python train.py --n_layer=13 --n_kv_head=4 --d_mlp=704 --norm_place="peri" --extras=["capped logits"] --init="trunc" --lr=0.0118 --lr_mult_o=1.33 --beta1=0.9 --final_lr_fraction=0.03 --seq_len=512 --doc_mask=true --dataset="wikipedia_en"
MLP neurons of a small language model. Each row is named by its layer, matrix (gate and up: input weights; down: output weights) and neuron, and shows model dimensions 0-255. Each number is 500 + 50 x the weight over its row's rms, rounded and kept within 0 to 999. Numbers have three digits each. A neuron's up and down rows have the sign that makes its largest values positive.
After each neuron's rows, "fires after" lists the tokens most often just before its 100 highest values on Wikipedia text that the model never trained on.

L5.gate110:515521497480558477553524505450444465478562508552431488509434469439497460522402537497505492485465538457621467412565476487548531503475481433443516536566523497474494395471539458457525442466433515531472522477522599536418541468460482434520535584505502524465450494573530489522495425618505508480518555531469509479501607428560420460539579514506551428456527475532417540521396557509399473579472523411502534453512471431429512488489433503538380579542479520555449413419555577451454577444524580478515508466495506435447596518498513527502549573477582504480521471587460463455513421563480434576489573599454537517541517515474426559515548407501488455500479525455503464554486506512424520548398501518524553411483492521484444474578452389506386502516494563488540576629412473536482448493565591
L5.up110:579548489527451449508490428536550462512502465492456438571508475457422460514517517496434483547392529447540569551481448471464531548420501518542355466503565462452532489483472531459517474547496540546585490534552549509516411454428458443620469567536566483451438488395546446473531465522526498450530546594439603523538477425465421530493588522569545476522500466539536442450490504502592483461553508473540445503597441528577571565430544604456489470494484537516508420504489570524591517507559530472548465541421485500599580440519555431447551459347401533468483519528523495487521552529447497493482477521457501457429478460426501528493590427431484470489505490488472542456561461423478559533506466546538538408492543518456424578419545520481470559450426400402588509536459452481551418444521491
L5.down110:519495442548494418410485449440394470465483465552378542505491505418488607534488503515495556402620407547433438529513575587475530536463507478415513440475572418469469518553473548489569555504493486450444476437416515532503528501540441394428586471480486529580485483507467474417481509506472441493411519559462497482474565502560408503454501578474560515563556447494442462442470482575469579420485526477440522517557513459451478437421484452383455510493461527519549530480554534567483515459511485558559532448501548506565532504538564427525496492479516552522580499457538531554543508399466506486503483568480518450456440466500546685517524483593444616518598414422461481543512464479503518470525485513551538522415513511472521527533466449528573536487586514467594564562435520485490472576414510
fires after: ".", "r"

L5.gate436:405468450474429488603451457456596506457452488525513465511498442488491547485444550536478403417451458391547520480515549586493510491465502491512530528451445567474564500524468513571589476616555460483497506569423523418464477496435556456532504452515427539545530604402519539427383504515512454490484499551461511483461508452497609508592434531518450526451443434406495529482557424447536463478563474499478402415361463536516451415526510533615592503513462434556547450536444496476487511487529527471557495597569490429546444553485452560498545479455451516557444557517554453535524513608498476497567489576480531463513436531537524565542561477525478443432463492426545574534482458479519551444486535563439542519508515568460495406523598493474551619527542569516471493523538605521527488455464446
L5.up436:524481438484567467403560550512537537540475514455476484444535542420512460446477540568424519457552466542555421526472407467539500532484442554510584481431522546543495462576589538482448599487422443466432484511476576520440600477509501527501478589480463533478453488530437441372526520548513529546450497370485583476477469500564528404479438470490492456462533526521494514547521464508488484461584544598459576480423560484490487469528534529509525556498485389569469558537481556434514494531606454420503455500388520524589523485482491504521527612579550418503470508565521402493550514474475542493474521474572463470549513562434516484518504512519449464357448472560539535524620554486523465438557513513476479535534481505515588476608539516544437424449585535468506469559507465583556398381439551
L5.down436:545471503491503511596488472460527495453436529489588501456505467566503530538536573540467572515527444504440393538469470483480530573434562507420418503537598440467403478585449491490589498479463427485514397528523504420519516523447513484502536482520525586509495558414558468553444529500513541517467539524508405453492631447492507527572467439469562477494482501522483491465449584452342427452425431467530396519492543507469466519434551504480532401467500531602550526517504451595491421475491497479460566509465472510498494450459575398474440435556475587501578554440516535444542541480538529467440461418522518510427407485499440526444471513462577466553560558372443521563492437498527510564510491599481549488519448421463517554428478422484508525454438496436471420483493455520403534478472371
fires after: " 1", " 7", " 2", "1", " 3", " 8"

L2.gate361:485583549514471586473513455435551428579539518560557418502514492450391465450495502531406482513560521572554545409541509553520446518383465453452452437551449531479445523524563430611417453559415528481459467497561507569499513491466468480557580620500541495532499453519510529536472480486520442447457544553453489536597551531427451522530462513563496447445626583554618494466573483498453450494540513505433525449487533468518488415614511523544535581512495508512528475451475586465536541515539526365516509497481483482553551485512523502519558581461592478482514548478423435521542508455525566536490438558411566528507456466476517437568472457572563518400455509493505571460583557545539505505495453510433567506601477552492463585487470529545484503532585417386494517485472447499559454537444595
L2.up361:422500498582484485466590550543553531448483443507509479504525448425437514476503449621433537504403545520555507510473454531548435625452500489504414461527457547511478505378492530585410506494535499501514534522570577492463490449417519511587480530413498368547467523531514546482513524451469497527530464513525518428607482523496502464488451528493496584503626589515577504496565517550432419512521486503450481439473526475506551438558517608436567656503556416496455385529494516484505438508519463550511574512523492523470451404558546475515422531493554479510519573485426502508522515545481483478436505493414471482576440501516526498511521425564448453429530480453523576465507497516508524494539470494425480480476497510443605606455416460503531549508636478421596452518373579508567545476515552
L2.down361:454486547456560448537494421507397589424503496608431595519453552530522525597539481523469453415459538462490491463563518461565605471596506410488562574412518520492624483552539537468537544507524491496467502514477443570500497574537465553491425456428442581513457529425488461522594505524546512497479516466460483501431478455478497516430604476490553485490510441518463489491404562508492541438439478561466528519501476580512569507427508396493460432496436534458474547587565462559493571528433469541482543385498587477458428393528434494458496391498463536433448438546455534483515470508492553514539522487563488476416535548565444566428587551397494607534412446482511484536578497459478545484520502487486537482510583506561511480473552508489485500513430454612481488461615424519543564527502440
fires after: ".", "b", ",", "1", "4"

L4.gate646:527521543437422575434576461556458548479496446550552525562546534515545550690444476490489501520524445525497507402535426538467486547543515573563502575527487578531439529457543537539461530531474425532436482551485505512486520481512577464511554397577560447616566496595445490577502412624441496567581528397502577539476483446578480502488497466457498533550487562532458490415465530508508421546514534505430395449485540524455431591525524501460511488575513450426569471477450489516470463416456428494531443420491572442537528455546540436420538512537553505508520528485505390551497480544521509532632487460452510424469440451459477506519498493508454467516454505503439455438536433440514534516458512558436585443490481462535479565593480561449534558582439436493498568527474571482596478531489541
L4.up646:568522538471478528507494472475520468519471597524462475486359534453489556482467507549461383509540560421489512556518582440527487477517461408516479497504514525454486562560607405455450422493504511460615419504490522511444442513455419418498453505515492487459520502369487499485495581525435423506536493504516451446523469536502517527464486541536439542413520464552495443543585479490497492469419553528559451496493475529573575534460459516537481576463531508453582418522543477506529549568562525469481465562446483544595585416532594548461498479478505494494422490475452623557614461499484506549520441509467471431494512546470546400405511476497495534500486536534571549494469574589456543447462433426541445551609524449491460505512505465473441433431449352487547518460600466572493552437628565
L4.down646:541502479454447542520544507515497461540540460460591521643543501472593480518475466513487514452456478510491532492473426530417495609488491608492541506520467540589462553516461504512466586489452457496452505525483446551502561560458576547481499519482478504516549635614584480415475429592480487419532500531458584499506535425549451411518458402588563439491529473487431503475471580511499460547557472556430514521484567542532582529609529525501533511541527447543564507426404545489446499424470477425498594456451548454441513501472467440514512513417554486519438561556503381579423483548509495449495559574490606412503458519450446534555499393547513500532448502492445498468499491426457539525458524589488539447423508546565487546633517552451534548546534510419456521517485549457583497517441583
fires after: "."

L10.gate105:469576531486432449432583582476570544511509485448484504486509548491459450471497417504440504531417480522517529534422537582561509509546633434553492577538527492460540576471559482506476477514433523451425483507503550466512519464469498471463456486498370601435458560536498405536537499513508548507448539488508490517589525520458480473523557552493534565556483549479492525535399501511468487490525576599535499592513515519506460418481580511475610564567525477491494501431394639442426469477568538504473392424528421509473482525528461476480605529476448477547540491512571556539555459540445638487497519520506413367494455499446510571536548481516344490524549479561535521493463428482519518445551512532468529417537466529475502500521487458562520455486473501446408430627520359450526495487529541
L10.up105:502358505658402439516459558530565557539496518454531410584519449512499538594524492494587450576576506450587499504512433514431556530427436453511531476467579489453504454501541511500456570453455575496518544536591601446477491460498580511513499545513501549541532536441500537602423538524540479501452538488440568464462525580552546504565473551472427559550545445488532536558443582488398438384447447472528452525507537556573431526469420579474553576506497517429507488491467566492454435517531484571460442462424432501437566535429505533517493476539588549530459520567514474543463517534534477569430455470419535435503560475394522512481494499531529484519500479420490534437473430530448479504496446424510437536530517514496444574445513431515507473472523439584549558449518437523554490351496467
L10.down105:461544575492565522526500501467503525475406566442454501496457525564492505501460408489519420499508501496602642382484557471540500413491525488407525513582515463460450498520536488596481480514543511528533449460520516444517509520530546483508495529498529572508457456508501511515562476524554434484537548528489508512507584489445504482507432468544499462495509523497523502517510463543410483531623554551473521545510503491454510465437543545445669589548555517500503526525453563461541464579544510404538529572604540437397464489487548473530489477438473543457420480510481512523457523543522481471494488488491548124535463508488529467580452492498423526542455496445609559473509563519470503450544503440532516439489452420487463449505446496526466464517526539523525489453533549474509500469503531
fires after: " |", " –", " 1"

L9.gate683:470537516495556518530444542488463442487428453461443395559536526472467569574446514538458473526427468417444603447492531510519442502460525396556517494418535449468541492622466492558502496446415509583570583463486550594478550483541495460399413627364500506529528464515452515451486587465554513455496536498565459464515446509556412601421435432549542485508495517536602549506519534493428488545574497515534522520503581492524455526540498558466525531518467417415527517529461466520467485516471531460375475498563446543462478534512416526414569482457558566517518476481511408471511513564435516523489556568476462493503507554456499536579560412515481594494464512545419470403491436564602487491555506560520391469488473430475529534530579486558544486408484433512496391425513453535519446473515496
L9.up683:518503508536504446604443500391503510487467515546495460485651440505517598519479472531507563496395516490489457480384578458460454564539527475461508562492539531570451530525516464561537487494541538519556476573575381463526616540422470530476494457578511460517413373464425538554520546603507452442483520508553542532474549588549510607507433491433461464454480477482485612549543537431381473530583430555542434371408481542502528498557552480497518492500475479446487565514487564571447515499556520636398507479497455521472516474432444456478545495544488532491478469511571517423434598474536532424504561505492500449480525447494569514489540564553549514493418482477497505470438517491439477504518494511478450436490574441547538461560599485561498507512466397534510616573494526490558507492477476
L9.down683:525445568574442509495498442551535466538527451480526535483348505494516469533443431482541458502548507552483584502471482497503603525611524545520500413509452569419497487475420466457465519461433484531478525477560581578448457412547525572627429577447489624452520598523503477530502469420487448536543526484492500503468555473436481475518561393614458578530524498512482422525583455479539571396490549530401452536507564469484507391472457444559508588513522597541460476385454510391600501503436481499507476576584556509439482577528494547505519420446532454520538539491478505464553467509438505429480505528444462466458505455502506532452462469556510552549577535489533491492531442482484561470493537499485505488585480542553417500535521399472570602524467577463470459485546566484457453435589545
fires after: "|", " |", "20", " 1"

L6.gate117:432575471423454540480493568445461505586453439571414487603488475531405430483527537539516473470568488508589441456577552484532413502425569581439473349511537447432527407592481540444484450544551510449560471557464448494429453515516480489524510507549480531466465497445536571421517498552556457511491531518513498437538395505505478527466607512416468534526458480582477399550434434491405544454443536413640502474530498496435419490461538516531506526431429523557482450554423551452506526611593496522542465469531462513520554532452544499544534485478473487481535561573493507504601566529563511494519511597526572425465546398454481469413570445493467564488509522425463579513520529470509530480485522514444496484557597433483408578483491476509498554429440448524510499551481490466487449451464454
L6.up117:534467501497529487465460470382537506534487427551512452492533574346447439466420440509539520512536453470464548440510485499545514469515452479543538623477448436458487374532488496481562462492534567435566530590484514493498412490494452390506505526468528393611576486551461500553585501545497513432486510447492531479511413427529494509473507493523456536585427444501583479549483409403454454519522454486540418505423475540490571412425521539614581507489425493473584499438498529507501602530523533568526497535514516482417518500531548529513535481523524471510570622558567438590402549514568431550485447532464463500429560476434493470435541433471496566547571602503481525503460511397477521468437435599468511491446552420438542547476576489466497547530476519482581524553467470452501497429494526
L6.down117:503441504495516514453459455478486463464430539491413524595533499503479549568581411495578446610476474583508503463556506553554606493439441515476576537500522457491483533563482455541409554464535542515437468400479524426510540427584465485453509463485479517443494470524555549412447552550479489460465537458431499474429529565551424503496443490514542496562528475494541468484525488462586519530448477482520474470494435526593510463438536403391468526619545438449556541495539422545487564504465385461547514473512548426614478586470540492528495479541385598507437464497536423568492366554466510506475528483498595485518454601542563598550496553545511444484526449483459594483526449549448516535567468471503393590473557535498555435559414448549551522505517483526471494457528447444448411562504543
fires after: "."

L5.gate67:487528523545481495585530494587488545500496434480452506625488483455396470561470474435446555481511506548606555498460505486440527521458479490566418541538528435507524462520482515510541539484464477544391556530498474593554574480474415487514481540461493467440466464504509568466412595503494467456443435532453534450561465559548514459484491486525581508422552469544487521490473537532464582524527601409444531552550439474521538583432516594528606435535476502515449430543455528577424526581605604484525400470459554511530475532516544545538533498486497535517375485554500466501555377583515539495531498559458556459538567454495500544473578454598457446443492516573516530522467518523527457477434475431385483376554477575461501464439517472467527480646522494529549538548412445530496429532514415
L5.up67:468590528539483595567505490518489552452514497571522479494562511480485458448557480390539437478586556462412566552471461485499585563511550516543592462524487392388572431564576517556455480464443588558612470474531411498480537520473533540498513409519511454484450556481514548446500458444473394567440603521497507487516411481477562544428574577469489483455457491423526530499448480477524545466456464609537441506571507452591521523418487507530488473490513534528492546501561518485492488438497505425488475491463452501532461631549442489417451438459444507470497544486560396546383535409417480460408527469558541431488505558473475478499397590544456499460479512530465509486544446534426549513530523529589512506484430538406445511444479476523425438503543460490551592532480493519539477558609568
L5.down67:508447409489480413481466469492470491428419510461584482537498496464500479626493484561481567387488471597563443469482454499499354472563542414455368558526502523557561557497464507476481502524557421482467496391512378443534462390524403492440537519507496480549542373393508536483580505451566519475498401495484548509493564497479466465523507433431507564494614427526546489434425482493522494499523506447478518477523556500518496525492449572616522492526534458491513450511500565507527512489501539524591486491529542456500441524453483547436547480444510517553517508403485446407495551526493444449541429503490650529515531466497462473485618424503441482561530459495591551577402553431502540522528582560483504522579542448474580491458462495518487459470498499476509493454503489400419455414465514
fires after: " M", ".", "Q", " C", "N", "H"